{"num_hidden_layers": 16, "num_attention_heads": 4, "norm_eps": 1e-05, "rope_fraction": 0.25, "lr_head": 0.00513, "schedule": "wsd", "decay_fraction": 0.768, "decay_shape": "linear", "max_seq_len": 384, "train_tokens": 360200000, "dataset": "wikipedia_en"}
MLP neurons of a small language model. Each row is named by its layer, matrix (gate and up: input weights; down: output weights) and neuron, and shows model dimensions 128-223. Each number is 128 + 24 x the weight over its row's rms, rounded and kept within 0 to 255. Numbers have three digits each. A neuron's up and down rows have the sign that makes its largest values positive.
Before each neuron's rows is what it responds to, as a language model described it from the Wikipedia text at the highest values.

Word-completing final pieces. Final subword pieces that finish a word split into fragments, mostly given names and proper nouns such as Fitzgeral-d, Hol-ly-wood, Sy-rian, Fed-eral.
L3.gate397:095121138121123094107087157136130135123125094126100159118099112154109133134105157087146138123101135170086143102130095101118126140169091125135147128122090152146117130149135131113139123147131105133143121096148114130125096158133116130149100180121106109149137099061127131103161137193112137099
L3.up397:121129146084112130130139111110150133156118120164157136085095093128123150111157120106116129098147114123109101107111147136183159069107150095172115111142151114122134087112159089157124138144128125143164134125146141115156166066091121136134146174149110146096157133114138150165134133108135118147
L3.down397:142118121129129161102126136125149139138128114155135146116129098113127088147156139118079122115094168135138120127118136090129145167159124133114118101108077131116162132109166137171073165145093156176157096128107140129112140110115162156133127148141124102124154089108144128109138157136152134156

Mid-word completions, esp. "ocean". Word-final or internal pieces that complete a split word, strongest on "an" in Ocean/ocean, also Jonathan, Crimean, Spanish, listeners.
L3.gate51:126158131149149107100096148147120161164127110119133137105127154131113113123141123126113132095109094097121134122098081137143126123148135149142133085155137169141130122137145138150145129164126130134145118180152143161124128136142093149116106124134117111106140096096129157089091129124108143155
L3.up51:130144162110115168114124138176123176134134133118127123091144125116116114123157147130137139163143177132113143112120151115143105122181130143077165078135101113121129108104153146082114123109145125133124151118167130160164134123151111125152123107139138137154146136173129123115132128138102113140
L3.down51:121147159113152103138095151167090120131131117140168134095129108126152120093130174120133112122139146146113126125097118123156149134114105130123123124140130094149157143087111138117110079131151058137093149155136161123135076145109154124122126168128101102122143126140140088135166161171123115124

Mid-word fragments, table pipes. Word-internal pieces right after an opening fragment, like um in assumed, resumed, rumored, or a in raise; also pipe separators after titles or party names in tables.
L7.gate970:128119162119167134125107108138096144162143153139113083137163071074120153122146147131127116180132110161143124134158129169084183103115102155113135135134164091149099118161117124101112149165110124123106172134147092137144119118108161154100117137110118148149141163146144092141128144150131098100
L7.up970:123108131139139138125161127101146115112110112176168149143101148113140125124118151054113117135088099099110127160172120090099112109134154126121102129176143142094139071151138136175125114131168104113118119080153092128132151107112126129099115130106102113140131113112178111136099106122101137187
L7.down970:094126154143121129143150134134093154135109131108127147149180105101150123099134137136150175106101097125121087112154122144143186113109147076137146126156138153188099152139112113110117109170133124090124148099172133135060093134149168167122155100152152159157149109120135158162102165150159148161

Word-completing final subword. Last subword piece that completes a word split into several tokens, in names and common words alike, e.g. fru-it, min-ute, Follow-ing, Kaz-umi.
L3.gate506:151136110132116116143105100117144135114137122129136118111181115117113104116112155127135151173161105117107162153116120133102157135133126137122150133146136160179082117106103122126116120118116162164140094142090147106100139084139130144115131102166087158124144150193122159137113205141108108169
L3.up506:130136137092128089161120115131146144165104126160144100093108135092097129160105108128067139128135089099117143127066104101089094102108164138116113110117120148136141149123151118131093151095084173171143113105140097121135125072101082128104125153137087116103194181168114135135144144134096087120
L3.down506:132121169144124195101140093103097105180120124136123166122129121121115127104115112141129133121121120133146116152111135129145135152126113138129120144143097107143119145133164100114133138139107110118132132130132189111103103136139154141162127131119139154128133130148106129121137122141107147169

Mid-word name fragments. Word-internal pieces, especially "it", inside names and words, as in K-it-ty, M-it-chell, sw-it-ches; also occasional "as"/"out" after verbs.
L10.gate727:089104148154112101110110133099106150110159124119104108084129124146098126133159126095061135134160129151111107137119150149145115167092103165145132074139145127136119137122135118140140128088148122117111128135140128154086114085134133135138098165097132122150096084131159100109167116156100089140
L10.up727:104103138124174099130143188067130123133124125071142135143108131109111147093133141148158084116133091107106127089177135158123113140114096143118140125151133158151147134110152110116134126125122163156110116112139105157177145129102168107097131130089092062131111129092102144086096099154123161202
L10.down727:129154152105113160107146129132123115164144124160111110124120159139117068069146094126146172137121121100101122145098102133080150144113151112114118105113159147080141106075140120153126143089138129121091126114113120154143086145093124140091162142112085108147106135136107146091063130133118133110

Plural nouns for people. Plural endings and plural nouns naming groups of people, such as employees, members, students, tribes, players, retailers, refugees.
L7.gate761:172139159160115110123116112141091124103144077150123108109091119115129134076129115150142097125169108104103154117089107119097137108116143154149113127131147170152098138170126097158209179139141145129118145121126149127167042135129162147118105149119151094162094134100152153082120191136148138158
L7.up761:139067173111133120143173118110120126121161117152118102074079131135121162125150164116118111102125159154108108165156073139138129157136172126098148088109123091078111104134157102121135139133166156115166169114143140143137120174139097104106118121174129101166138097140156125161099139119139131088
L7.down761:129118125120111111114129159110136123102118123103150126140107108147151113112144129137170108129131165120113130086093087076071097134125096124109107167144117129160154133104135186153141101094160138115151121115131131110164142167148118097085162130118137087107103144124122122138068124145136091081

Word-completing suffix pieces. Final sub-word pieces that complete a word split into several tokens, mostly noun endings such as coal-ition, Reun-ification and releg-ation, often followed by of or in; weaker on closing quotes and parentheses.
L7.gate61:155141086123128094127107097105091147178117140121072120136115118150133115150120134082091124123177125160148127150110137158067136151147129154097131107126109130102110138130147144108190133176124134124078131140139133152122161158130100139150073149124132141143119130132148134130112116083131112142
L7.up61:131176097091117174126180167096125108134146148136113131095104141140140102132133098116078124125126126100102162154083092115107138098105158115129112083118143101151102097148148139105140172152121166138121158125103142088137152136121191108143139106150101121123135110185137117107145117148126135097
L7.down61:124103152126169124090080119049120106155168149135140124105147111128140132131132092119134136122112132106120151141102182125094104148169142113095104112072107116117170163131134163110108136133115153096122146128108111126138142161112193140113148103140137135125149109135113177118151123159099122107

Noun-completing word pieces. Later word pieces that complete a common noun split into subwords, such as go-al, purp-ose, descript-ion, Tit-le and struct-ure, often followed by "of".
L10.gate144:145093107130127112153126129139144138132128133137119105129094091120081113135118167113132140121151127090109099138148121166143120105135124149133153112145183130137113117164130123110168110090136151087115099190122070126161144125156142119126129134130109157143158123145153132112154109166118108146
L10.up144:145128134150105126144116099130146133190145125138130153117140132110128125130094140104127128141125097096137090137115152111144164075170137135086153118170133151147112115126120165151127093129116132188123119134097141107191146140117109110131131110132113140145101139115146101129073113135171116148
L10.down144:141168124107149133142109153133119129111137136150168120126114132121104114116110114122129122078153139131127150182133091131098088157135139104161126114084118144140091131139114158110161135122164098104125136146164123148177131084122117115137102115091126126113133116118128135102143104135134097129

Word-completing suffix pieces. Final suffix tokens that finish a word split into pieces, mostly -ion/-ions/-ure/-able, as in access-ion, sess-ions, press-ure, suit-able, plus name endings.
L3.gate651:117097129143138128132155171123118131165142138121099122089121114122107145150114162143151139162146078119140107167102154120134131151166117164133143078167129135118119150153109144128161144103108097118159161116160106135131156142058113119174128127123135128128111114166133124151093125166110132122
L3.up651:110160111133153168176091136100124131125133136102140132115130134118128106142150113144135080172152115128134135166078146119118131126116094144137114131108172141135102086125137136093120095122134146150174108130101156153139096158086115137144126174150145159087143098132114157116138177158130118099
L3.down651:064144087109118157129093083118136157121086153123115125090158146163119114128099106120151127108095124114143088134141189110109131146106134140121147140139064122097106147141073117133167139087099125102149147138109129125152127131099104144147112177132148140131122130111102187145134137105118106130

Agent suffixes and connectives. Fires on agent-noun endings like mayor, scholars, voters, authors; on with or by after a clause; and on "20" after "since".
L10.gate814:141103149165125143115134137146100087109124115135141108146113130111100135175144153130112102149151140157141180112104132139158125114159102099100146122128139132151115111122131083123130167115167159089104141103102114133161102133115099122148138108140093128118112079132122116108147152154158153127
L10.up814:153151096169128133144132124110106124126159106176130088113128124095118110162148139150096113138086134116153147123149105148160115128129109134150128108124073116114106088123113145162128127121191117158134110129135158099141103128191157155124130104135118116148111113143159155123119111127115138150
L10.down814:105131148100099106114124148151140124131203132135145139134159125168130073108131120110111136116122124099167134127130124131104128120124123161104076130146158125137129124124123137173123110126107134108136132127087135119132108109085133135089138132130138091138144130163099124090084096076105127078

Reporting verbs' final pieces. Word-final pieces completing split reporting verbs after a named subject, such as st-ated, expl-ained, decl-ared, usually followed by "that"; weaker on other split-word endings (Par-ent, Const-antius).
L7.gate797:138128166143124120108097105133108139135125135153112122123146129133099137104174086111089132134138116126167121167129106095074148122131104152126109059166158145143117148135145132146098115142097105141140096145137130092138136086143128138115130094102112141112102145156156141103156101118104108128
L7.up797:108097107137131152095156150110110130163093118086131121121126141120126120168085149118142117112077149098156120096092132156118086116122118166103100122150123130122131163182119089113146131150097152123122101110138168119146104123114164146106132117161110104175106152116081148097139115120150171139
L7.down797:133083106116113112136130113138138111119126191107143079077161114164123116165135109106153150141134139135111106128124118090131116151114103162130144155135096163119057144151099151143100099166119127097104150131117135136081140121113116113145142119133119100122137110149133099152057152133104128120

Word-completing subword pieces. Second or later subword pieces that finish a common word split after a short first fragment, such as feat-ures, Disc-ography, dec-ision and T-imes.
L3.gate643:128080087167122118110100134102087162139135167115132109135144133151123133123138098140147128118143119150139108147092183138091121109068128156137108134108156120153142098135147121119166128125127092131085118138127159147123132131155113165157109087110103127165148107156126106089123124128137135146
L3.up643:117136163103128135125119143139165109149115154175180142183184141133099150117138105158132154151094117103126158102098127077122165137122159118121116148164129106075111150144110084142081146117094167145118127143145151145119124099177161146154152085148085106147129115152099097152092144109174083127
L3.down643:111128115128115107098133135138157119104154170149168097105159134159132114145087132136135179127133164122156147070135105099099119168112117100107160119168147101156165113150141131135099124115120144117169131149139130162145103114093134116125125104140141134156145151150158113091069128128099073118

Word-completing suffixes. Final word-pieces that complete a word, mostly adjective endings (effect-ive, nom-inal, success-ful, general) and the last two digits of years (19-21, 20-15).
L10.gate192:103142093143126162130122134147118110188133130142150139106089147131118160123160083143096136106155109150149096131118153136119184104156149161142122098096124134107103140143140080137151172190119105178170125099147144167160173134169124106120144143138096110158160082181149105146125156114117136098
L10.up192:144117098151100152111117117112159112139149164171111136146162109132120116146163129109129120108106140181142125096129115107141119146161122098090139098147090141111156109138140119152106156097119132112134145116115143118142141154089134112116135095168099154137122139095135134173147113158114131098
L10.down192:136089083126179095153144134088121102120153177150130128110160144103125112134122161145103142089126161071119129144118128108138135155119122110128144133084118148096136132140154159118112112150138139145132178110171089121147096101124158119107145126108152126123137176132125091168158125127156077150

Mid-word name fragments. Short inner word pieces, especially "ra" in Abraham, Ibrahim, praising, plus Harvard, Ambrosini; weaker on "for" or "after" following verbs and spaces before clock times.
L10.gate117:088111160107089145116101123162100106110096093120114117169149114123124177167134138175153151111144148189119159108133109142146117117115163117127163092165114137181122109131145120134112084109122110105163118122113102098125109090125087142135102173131122112145114184156134136114140127170138117105
L10.up117:124131111114137148135132140067126158155112072128134143144095129129115111104140132109087096113118156157123107140132088119141123138087126093127108107146135100154123165134210124101117105158123166125160126116115117117126132124134110196134125097146120154118149157176130083163170113158156108098
L10.down117:100135149154139090106133116143116117118136117075099148145127118137129151117118162086140106129125146137120165137122130111093163138127159115094131145122133143102127120157133118135099134128156112138171124103074107132089146129126166091097134088111123109130068062120112128101081141135109108060

Mid-word fragment "it". Word-internal pieces right after a short first fragment, mostly "it" in names like Wh-it-ney, M-it-chell, Re-it-ano, also bl-ack, co-al-ition.
L7.gate555:141145103123177136062132145118114124119117139155107069129136111110127125138119192121143130175136126119119123104101148123112166149094142156140077110127137119167126115130141094103159141202114137160114111150142116101140104083078122131118111151128077120102165145110117141094147135114147121142
L7.up555:126112083118120124099154108105167151135119127117136117147123128118161099129148132161157161112145138147115181151099159128155119119122151150135100101115127135135106090118106121113117116170126141155098108109149147123168152161099157097149150189138107141080126098128131120117137099107108116152
L7.down555:125066138126154146126140137132152108114127121092145154094124169113172087112162092154156141120095122131087148119147118184156121055147096149111103118159153127125142130108138104144150090122137105128132101069092157158113129204129150088129150151104119147136119110131116135136117126095101110151

Month names after prepositions. Month names right after in, on, at or since that start a date (In March 1966, on June 8), plus scattered mid-word fragments such as J-an.
L7.gate973:078097137134129147138116144129148137160135109097142175094169147094119149151142112130133105151134125147096069088132095191145133118074122107120103097129159136152152114134167116111113142154116088131190119119129095097114119105115109133105133106146127115104112145146094105112116127164113154116
L7.up973:143115122106124117102102138123159133149142095092126132136142130133134112121134143155150112148137111120109197143138109114187108114138107113134098113107192091162149111118192109094098118112150120153113107104127121112128104104092143143129126125121167146092121113119113110114103137130108149158
L7.down973:125134137120089108118148098105139104133112111147092154127109173153102084160150151138136145114114112147102154132093133124150077112136136124135140151109130111158170133095126155101124128126129147136129137101141145136145158136122153118115120152122141112158197110076162180153092100094125133114

Mid-word subword fragments. Word-internal fragments of split, often foreign or rare names in tables and lists, such as V-a-ar, Salaev-a, V-y-acheslav, repos-it-ory.
L3.gate910:133115129131162155134116120084090146133153102088108063145122085093147156148102125079134130134130123127106086097123130156101116077137130124070120120146161096122130104149201126132132157131119126126095135139169131122174130110106112139145108151115138173141116153127157121126132105128140135103
L3.up910:102124120152162169154115129091100151126163116109128081120139131083151112160146199134148107104099136164112124102149137162047119118147100197142135140154121118144115119135128131103144101162126165141101104126129141166150103128075112122074113102126103149123138104134135079109146113108116134190
L3.down910:131124138115157124148138155139133109046092136134120149139120115155132160129127130181132138148139165142119163127109148102122094164107107133122079139123146109105126141131082128087142124118115115094143116135086118142133152111136151134109140121113149138142125146127063110143141118119193105134

Mid-word continuation pieces. Second word pieces inside a split word, strongest on "ite" in sentence-opening Despite, often "o" in names (Sc-o-oba, Pl-o-iești), sometimes prepositions after verbs (contested for).
L3.gate293:092135142112157123127162161125099147154104143117114118115173145128125142162099144061093125095133108126134085120159139098147158103095105126125136112169105168135146115172123116123150145181140124098150110135120135100137117073123147181149128123103093099155120145123122129145110072198120145120
L3.up293:094136097114104114130115127134088149150119131116128116123131126120125074178112074156094136105139105134100149084157129130116132073144138133149143172142136098139064142153115112136106158126109147138104140131089092075104075126113130151142138093143055169130177140094138082099138079143210130139
L3.down293:156142142142154140123155168087128106122124114127130161148088134135162155096130115131119144091130143138131150132105133111124101122118117153159142101120145124123096163130138137134137129130122139080135085111138131154161091162109124162153139093120111100135127106168141170139126133129150109157

Word-final suffix pieces. Final suffix pieces that finish a multi-token word in descriptive prose, such as -ation, -ment, -ional, -ial, e.g. emot|ional, employ|ment, mutil|ation.
L10.gate589:170091125120123141146110140155105172126109115153090125058151084108127101133095160120122116142112100139126123154130137129119154070164140148071082117169159139129131125136125130153132183133106103148113097152149151073122144193150139135130120144102077118133135139169119142123125172136111144136
L10.up589:155076146110145082150112068120124165130141087141106138103130170141159118102140147100134119119176138174122145102096130112124139131107145137115077083145115115128140116125071118164099172094164133186152135164068132119156115142117140149109120102124093104139114105131138145143131158133132122148
L10.down589:087124141136138121105127132109134144157136100110154134173111148074100134141123116166119138131123158138144138111152157165143115137122123117129122158117143136123118146127149134125100097120114118116138113154154105171110131089129119116136181085150158109131152137148100161132142135125161140108

Mid-word suffix pieces. Word-internal pieces that continue a split word, chiefly "ic" (commun-ic-ation, confl-ic-ted, Nord-ic), plus "ate" and "ers"; also table pipes and single capitals such as (A) or (CHN).
L10.gate404:154168122123128132122151158117124147178137156145125065133138127105126122117117106100125147152149124114144118114097129150100132093117102183119145103125136156119149106178136123122120147131121128157154130107109097104116133090135093165148114152129118141156095130154163119078140166117119132089
L10.up404:153156149142128075106127113116117130153138100134112099171109121140130105127104108131149178113126144115138110144143123100099095170112094155155160133126098140116146144149138167118094146107133122095142135182131109152088137119122092120104140149114122146130163139070074132100119105085140089104
L10.down404:094089130132168147155162153133142134147167080122101103096119154107153111143150114146126133135138116131115138137127129148116133123083149135129150150124140124129135134133113132151113102054126118126117142091143188113117149107112101108093126123140093156153141111121153127154106145090131136136

Month names and word-internal pieces. Month names after "in"/"In" or a table bar (in January 2008, In October 1791), and middle fragments of split words after prefixes (ab-st-ract, in-sp-ired, en-f-eoffed).
L10.gate763:134124153096163150148115139133114154098133098171122100120152104147136150134130080065112100110093179130136128168163110132111092098119176091175142081155129104139110137168111135146113097146137084119112156143131097110113130124154161178140139113139112161125123136087140136127141081152149135182
L10.up763:106095152099129139163155161121129106116141133128110108103133139124133138165163130140116100122182087175134120179133110132133145122153169146095163107125095114109097116136181109119109119147138123170115116144145129121091129153113121135150103124133087124121164093137130116116092111129115169127
L10.down763:122121116140123166130132164144145129154185148104104108140128103155124120076117129156140129121080132084089132177134124140125141134087121105108160136120134129134077136099122123116120135153107109144117109117119130099151117063109124094133139104113105132128113137166144131145111127129205135173

Mid-word subword fragments. Short interior pieces of words split into several tokens, mostly proper names, e.g. Phil-ad-elphia, Jon-ath-an, Ann-ap-olis, Kenn-ed-y.
L7.gate998:119108142154096151160091125169089140128126098095112161112117145095112091174108117123098082128104143115099121091135104191109122129141137156115147114164116157146079062143153086110167123114134150145160112188101122107109110099128129162114100141109106155143129147099119134102116097144154177099
L7.up998:114125132178146170146090121114092149077116105128158158121135138094108154153140082152112142100151156121175119079088105141146134130174112143118137159113130131149124130117108079134134139106129135145126137127138136129158085082102182109107129131117129127126124162100127121160109159115110097123
L7.down998:142119113102149128121126143094132178118122126123167109116116147108140103147133123136124149128116104125122095113108096132113142120110145082084146119091096129099159130107124099110136143135099141094133177109126107104175112142129157125085130117132146172093147134122141128119110135069129154111

Final digit of numbers. The last digit of comma-grouped numbers, mostly vote counts in election tables (52,166; 3,167), plus mid- or final pieces of split words (Minnes-ota, tw-ent-y).
L10.gate945:178144104122144116158128180151100123111155107094148129146092134124100114130104149076129106116131083140111127114086134139146155141092132125118149117122144127131136120157117131112168143158122102103117115127098101126156133143123123134157079157096077119143142128106128096139153101169112091092
L10.up945:168142168147131106174163135089133125166131103154148112189121101100161086161102173095174114145157133126104115112107183101160134117143144154092136134076169100097117125148157112145141136144115147141106113142098127096114114171119152111103118123100105097107154099140147139125136132151132178127
L10.down945:131123135157141127117115133142129138140128116110119089086104155147128110147112171219156151165126125111143111115107137116132120107126118127111133123160111131073115109118097138150099115169156109138137133131148180150086124101153114116114128136105105089087115108155122164139116130124138153124

Word-ending pieces. Final or middle subword pieces that complete a word split across tokens, such as Ins-ign-ia, annivers-ary, Brookly-n, occas-ional-ly, success-ful.
L3.gate74:116151096147117118127144120104136136166135144156155109144154105142115123173106151102138100136148100114092123165123165117136138070093165162131133135119138108100091101144126124126116138183109131128133157106155169121135119104100099172096135124169078132128145101136139122107123188138137126135
L3.up74:131141121155162146144100131074131111160084126137162180176142147131136136119132153089118091115149133152154175134154205128160130113105106091184067162102171135142163144129112097171113136109122137158116149104127100127089109125104146112131131102154117102134159102144134094146147125140134154159
L3.down74:140123126148126114153146157166137125137154135128084179158125159126139135109133114128124120098076133100126123132106094143127171105137146104139136135131147124123135145117123120128106101179154109148167126121141150088153117128110105135145156143142090113156112158138132130119150111128162146177

Given-name word pieces. Second or later word pieces of a split personal first name, usually followed by a surname, such as Har-ry, T-ed, F-red, St-an-ley.
L7.gate627:095132134145119113114154119123120135170107113130104131111147100115094134103137128085130081115116114140126142128125151074102153123119107127151109117123113129173096117153179103102142104138102083107139123119150115143115150142078111160093071122069123147108166145126148104106133131111088109128
L7.up627:102141134152136133142146128148107147139133155142130102102133124115111141105139108148117132121119118106158099099100110136169140157097124123162120160150114166132134103109134132173171070119136142129101100125139148133156092064104138113063100111166077126123115160118168120139148164132109091162
L7.down627:126123108148142179084129149118127109141140179116143134154123102159129145108090165127173147112118176105151134112093136108137185117153161115194093145086192142129135156140134118149110143177147089153129134138128096117139119125093133121131116153152122136105152160102097127167117130099118134110

Mid-word continuation pieces. Word-piece tokens in the middle or at the end of words split into several tokens, such as indic-ate, Bangl-ades-h, cred-ited, S-ask-atchewan, plus inner digits of numbers in tables.
L3.gate155:116115164158110147095125164082134131154163126177119143144106102115138123111120163119149119131084110122092140096115132094160165065136083132079159138157127149125139129137125115157110159105088092134141135105147103095146153096168151176122125114144061135140120185106142139111116120174113083127
L3.up155:138105130144123087091171122143100100127125164111158123152144100131159161138139135143177113125101111121141091113155160070143191112157129138125125133082132106107116090113135115121158143160117127138122128150156159121131141148143124145088138108145118128130117120102094121133113088100164136123
L3.down155:188127090098143118151132097120153124088107133138165131103110139165153103112153144150106161177086134113122090067115138109115079155092127135111141126140137088127137149123130120104123116121078157094140115135103111100102160133106131133143123163176153130095164120144132153148175110117119120104

Month names in dates. Month names within dates, mostly after "in" or a day number, e.g. in March 2023, on 30 January; also scattered mid-word fragments (Ros-k-ilde, con-fl-ict).
L3.gate256:142101132124130115127113151168111125094148128113143153126132117076106157121141144082084145144096161145147110116134149128136134117119109124111082113198115144146108128125172142120109156148095146127160127127131078151107085145114110197143141122096107117111135118064116150141124066187119108101
L3.up256:150135125146117151128131117117126155132099152168115192144134124146129120150163150136149115147082142153130153150145142099134086126156095135128143155154178150107127128099115157158133143082146120117131094096173169173155108132104118150110149111153141130176127153104127153112111102127094142150
L3.down256:088145167147094131110093138170131125137156109138097141078148127110086108093115113152115157116106136116142139155135123182113157081152149157100109171097166133121105158132128126138115120121126100149113091138102130139121150110162108134180088150124123139125131154161170085172142126089111129070

Mid-word subword pieces. Fires on middle or final fragments of words split into several tokens, in any topic, e.g. rev-ol-t, enfor-ce, undev-el-oped, phylogenet-ic.
L7.gate708:134129126136128171160098110173064122141117100129137126131143160090115148131136161140131123157173134134141144126125087141087145104105110154125132093127123162129126101124131113108111122155123128149145143143139107102111116064115095138142129134127098094114147138139124148073163124173169167089
L7.up708:129086134119095133129148132183110148154126109081141084075110153133095091159110116163167158130167132132132089119114085148142101113187117126119117126098094183131119160151112114131152110125128155148108106124149153135104149083154103101156110106174141156104135134136133153127098131115132086132
L7.down708:101125112138141125125146154148113107140119118113130161092159140165127127107099119103135158105120146158085138129137135100127145138107129149112125141145110148096105158108099126102102121134127128115080176099099133140144125093144087113152139088129115153116127146156083102137100107118084135145

Word-final suffix pieces. Final or inner word pieces finishing a split word, often person or group nouns: chairmen, owners, players, Councillor, companies.
L3.gate222:124131107181115171121180139092123124105132138102133163125104079151134135126152086120147130098121121151160158129137149120125131152078123089112116120162144151128170140141159107117151151101156134107150106118156168102153114141131138151093112151109183119148121120117126127128113134147092099104
L3.up222:124079105158176117105118132138159150118095134136178127126126108165107162142154102133137127116160135126099115113129112126110108146149143156128163083087177113128117162106149128113120138141104160116132113162157149116161109119146141125120123135154171144144116111122091150091065119145105125126
L3.down222:121122146167117106173164191137098101128158131161170117178122141163155088136111167088164143112124138171107142107137153139135092099158134128104125136116095147134137156146106148153123091106170175181100130138156165109099140134125119140127121159140114140140120132103144130139102112147131119142

Word-completing subword pieces. Mid-word or final pieces that complete a word begun by earlier fragments in ordinary prose, such as ens-ure, carri-es, reduc-es, pol-ic, o-ce-an.
L3.gate36:171111104165140107111129052101140136138110143140099130154142130121123100152109143124143106175181141181114146102117117152168148121144109149104147131146110197142134157118123132062100166136115162116141113135136089139165150120123078149139149133125115101143159122139125145134130171139161111105
L3.up36:155157153161135134103108167150113133121150126165131160132144133097128190167125126107122180127110121096109117117141147118135127147153138152101155105106106146077070122153110107150118095126103169103120130151141040105139114163133107096102113120109119150174132148143112170166156143129128136127
L3.down36:117096093155146129124102109105176156129126128105116123117151150133100127145087143102125081090100142130148134125141102164144135152072110119164164140136133111147114128106122136152134166139121144163096148096085143108115112084123140147151086103110087155190088105120141133136167127122139106115

Mid-word continuation fragments. Second or later word-piece tokens that continue a word begun by a short fragment, in varied contexts, such as ch|ose, Ranch|o, antagon|ist, arr|ested.
L3.gate73:101085171125108114167076127155082111116143151124109115134136112096114141103116154153153115113133129116079117146133125122166145118103101117150113131142135096151150151165113116107158108132186050131135092157144100126186127101080131126109092109128143121126128133135117137122128084153100120121
L3.up73:113105164160131118123113127113156144095150126111084144091135095107142138135112153098097129101124159126151103130133142124125144135096124159103141148144145126135135150120144162137121147123121101121098160126169152141126108132158122118105127153125126108149096132131130154154161151123121090045
L3.down73:137124148144134138105116148127172120130153163163166123134105090128134131119132096127118106113150163131131107181159137148123103127094155165135113114130129157195147100119067130164145119120115127111147134065108125142181182117134122078113110120137139142138135094140122163133144121073110140137

Word-interior fragments. Middle word pieces right after a short opening fragment, especially ch-all-enge, ch-or-us, sc-en-es; also the space after an, and number pieces.
L10.gate381:148096113109120140132101179131077097115162152094110141104108132102117145126108150132129106122103095108142119147140116183114154105102104118138120117114125130120150124166122150128153110150154094127140132161130114112159111156130081139100072128118128120106113124075144137133121115138121148134
L10.up381:145120108104135157133093131091144139121122139167103134117146105103152072125146143152124097102140095126133145121108137142127149094103118123112134109119095136125146173182109111126115110163149152143153118137082147096113170137123141099105137115100119122135123113137151143149159158149130178126
L10.down381:147127167128083138144134149109136167127120116107113146145121098113166120104109113071182137144144136155111124148142138097154122158115170127141125112113165150149159162106125142159130132120111142122148121107139118123141124131158141087117128113175136127103148147112150110128170139116145138167